config.toml
n_head = 10
d_mlp = 2560
activation = "squared_relu"
norm_eps = 1e-05
init_std_o = 0.0246
schedule = "wsd"
final_lr_fraction = 0.0
MLP neurons of a small language model. Each row is named by its layer, matrix (up: input weights; down: output weights) and neuron, and shows model dimensions 0-212. Each number is 128 + 24 x the weight over its row's rms, rounded and kept within 0 to 255. Numbers have three digits each.
Before each neuron's rows is what it responds to, as a language model described it from the Wikipedia text at the highest values.

Responds to: Blank cells and pipe separators in football career tables (Apps | Goals rows, before 0 or totals); more weakly, mid-word pieces in prose like ren-ew-ed, crit-ical.
L7.up2030:167155125112088120120117128129106122072101130152184088119142133130129109152115112109126086153167123131146110170107142096092127116125101081103136161154159103161148104122119151137148120123147146131118175119093125063111150170138128166109155105132128100123118151157083105154150182099136130141101069166138139145117091116180097119123118104129082146091145118109102152131127153127122155125102123147136100090086130134094114147145113175135138177048163131107088154130152119125119098145168123120130128107118093157168128118157171111127091099162103125104109126165162104109141136107131119107108120135147133121126159149084132121125130126141110156121148140
L7.down2030:128153119130132139135205119135087100132113123136117149137155144143110148103134127141114099078115119093126123069158148145169116157096146093153169130128142120112137168115121073110108127175100133139159105141138108149136140073087136080134119114149192157104147149140147164122137092087123150108155198159124120123137129106123143132119145156131119093153151152100147169113148160136167108144111128151123130093102111134131114123151135112158171125096141126099127122114120111100144098169135140172050126135133108099096131134143116138134138111099123149117128145100130140102158133127081091164162121156140130153117115122154111124170100103123137095098124120

Responds to: Tokens inside Wikipedia markdown tables, mostly empty or numeric cells and header words (City, Title, Decision), plus closing quotes after song titles.
L6.up2277:131126095186077129116127099160116175100162103125106136141127107165152104107127092125126133127093099131096134162171126101068095089097142099130152125170097125106113106122122115177124143163125116114166134144135157104130146092152153142137132101094111100124162129150094160131131122119146145166122116116120147156155097112133076119121141158136088159097159085107123148105150182156113099119152163142122134099111110134139087133148101122104103107112083143134141102159133097116157114145138124163144161135131157151165127065129114065110186144155113129130115113108105140143155124120116134125140155136144096123131157109163161053122114142161108128126113123
L6.down2277:100168166107154122152169154122135118154112078117132141121124122128077137154124133101142135137154158141142154112101181136174118090148120106125135166080144145117118149137165111117101121148106117124141093147133110084110111069116142137171125164173167143152153123131160137153142133106125114124126156118105127145125162152129075109136184082106109147139106147166146138134093127133147176150102113139142158140105120110117143134177114113129149100093143098141128161121144141140127140138114116122148124120142144126138150139163135092159150177139114115145154105097142095124094144124092120126138166130105112107096113122126129142115077112146095129123136121

Responds to: Short word-piece or punctuation tokens right after a brief prefix inside foreign titles, citations and table entries, e.g. be-i, l-', v-., Dr.
L6.up1121:163157149114159187158120152144118125127121104122129175137115172145100137135109077138101094125144088111122091095145171109110099115122127179107120092102158130115150152134110115164145129099153143133124105105105148186153152108116126150126098123090137146141140155165148166110184130113135104171090119135125135144128129164149106124175109110116183147165130112126142091120093128133125121111098128129122102138124106100139123161104141123173138128138096102153148113174128140157116138132073124152112140149094117118114136095112139116160126132124112142173119110172107115130137097166124118122138092100117120132125127141105123085105174120158132120158130126
L6.down1121:124107130143126113112131134126141125124136135125063097148122157111105103105154156125117136155150139147102142134133168120162108113104116120121102147158138166090101110122175114148107126102132095085213143139135119108180130083091190153084154089137108128115127098142093119126170142077140087130107138099175104115139106132120134107097098099115086107160117138150131134110120142136117148108134111118148138100103135105141129128130113119133138107121110137124086086112137083131086137159153161125116124162122126130114147093119119139149137216131105163108111124133174100128105143144125089075160161131143115166144127114137108122094114081098128128131169142

Responds to: Fragment tokens that continue a word begun by a short prefix or particle, mostly in foreign names and phrases, e.g. de'/de la, o-gl-u, n-ell-'.
L7.up2247:147103137093111142123086103076149108135146111117099115122123136140106141114138134068111107111120098149099117104137167126119144116131111126120102076149136143131115126084153140163128137142155107170077114138155085174100139147132127149103082097147136130136140142179119131130175174106090111141129130164134104167097131149147120118106131143102102094116138100141128105137133135106126093087123151146122104141112163115120141126093146134122131100124127133090160121142122139160097167108120158152113153136122128177107155120148110110137116142136077158120147074160136093144176122184142115139149112132131149104152123113118139135099170145202140115118134117
L7.down2247:079128128118114114103138101120140147140168115101146146178097123086145074150138131117121109094130104153137129122125135143163125118093115129119097171168145152139128117100110158128099112126169145101169146097124155102148165122108096102115124138138097136131134169063120101122143132108136152152113126168140092121116108123158136117111090129090093168136150136151173101135127145117142116095107122106124161126158107129119082162124106076131147130136135132132126100102145148098168094163152140060141119105129130126122152115095105130127163165112148128080131105135156136104136135098131108145149120129149104077149106123115042100155146127103122125145118158

Responds to: Final piece of a transitive verb or a relational preposition, just before its object (often a named person or team), as in kill-s, defeat-ing, beaten up by; weakly, table-row pipes.
L6.up139:158124145133115116105122094118168145108068110119144148111102102104124090100104135116156087088171089126152121121156122115113138109171139115098097161111114103146146161108175142100121131163156111109137124087108146122094110167105160078101156146106120186102097167127124110113123088140101135181091113146122112156119123135125133126166121116095175139121143146137134114124120140166141148129075161106131130134104156133101112112154131106145105084073088128148136110159121111109121155144125131085107154120101133137127156091126103102149081151152136101164118135086121108148114108096150092120147155126112125117130131122138125089116147138120145109117170141
L6.down139:064145146149142121116107142114162149074124159126114143128084139150139149147150119111122136137109138099114140137098126118156147136092129184137152155154166131094128139128106131128154107170092093115122125135115162140095158100156181105094130138105153133127160113139138149106144173116131143084118165107104104112161181115126085142117150149124120072129123115139134131125145086131102126132102130133126135133152120102143152173147163074135084096150138125126140147127121130083151104131143123096156123180133115143120128143151105108129101147148101128119186133144108118159121161118119115163146115130156097122114135131111136132082141134092131125106137114

Responds to: Completion of the main verb right after its subject, usually an -s/-es ending in present-tense plot summaries (shoots, invites, escorts), sometimes past forms (took, shot, married).
L5.up2097:148162134091106096120129150155116110139142124146122099108137154087111117127123136120135084144145097114113098123125100103094195144142138083130070187144126146106137172148114144131153132103179148110159129125122110163130139133157116133087114160108154086133124143135152164140121080117121104150141116147113128161137134102121134155161131107108136135151114111102129098115134150126133122140119118110118092133141087143138141136139142093142132141105130110184140070161098145105109155149125111186142149133102118156113108114096123102113147143148116103112140129105131161114120068126143099122141089118083148121152148144109127127113125120136129109067154131
L5.down2097:143114095107126149148091131169111126111105092092126164135138115132130128177117113157133089100081150128148120138097105145149108184150097128108133136146115135129081130126170144124104162151135138082082099078116173094120115099105151125120137164124094131128113171122108077140130144126114134119098186176122157135144127094098163127138150135137126122136077138150125139125135154190132113096146137147144126126102141141107131093174117135108094100147102121140102144150143113096141143172138106130123116130152128131170131123160074136164150116164105162163159126100100147147148126102144128139115140128135139094143144140108105144156107146075111144130148147

Responds to: Word or verb-ending pieces just before a named or affected person, in plot summaries and history: transitive verb endings (inform-s, humili-ating, warn-ing, convince), titles before names (Mayor, Emperor, President), and the, with, by.
L7.up861:161146128153115143144157139098108132105146150139142147112119159139101124131135131113139086111118134112127107135163092057111142148147163143124118108158120163099149079100109122122110142122131136103086152141172151129104118152109148141074135104097150152115144112152159117131166141126138157211156108118160200136118105101099096124174125102138153125132161139104125106136103133122119154166118152124101137111112091119149157166140163135146125101125113123134091087115128132120138182147103126114117134123127118112148096106092066100166118090176114124140138151114101160167138106111127113139141115113139100132152087090084145098145121167120151124134114155
L7.down861:101127119103129118120136135134138142110116104156117169120116131126173137137136161117175120117134098108156152153116109105093167092099116183149152095103164108145116133147113122135082147148144110161131131095161100153131109115130121120165137156139136166143154149182144126132127177092128112166126093143112114116143156120128143140097083160128129115106089169120134129105140129109128138173100110161152145130134136093094129123116143094132116108099150113086105143149176132170129117188164172134148119123076134153187138144120126137139154168178098163124101139141118135095149152129110110156160135139144109137066127148142125125086119112097116155141139165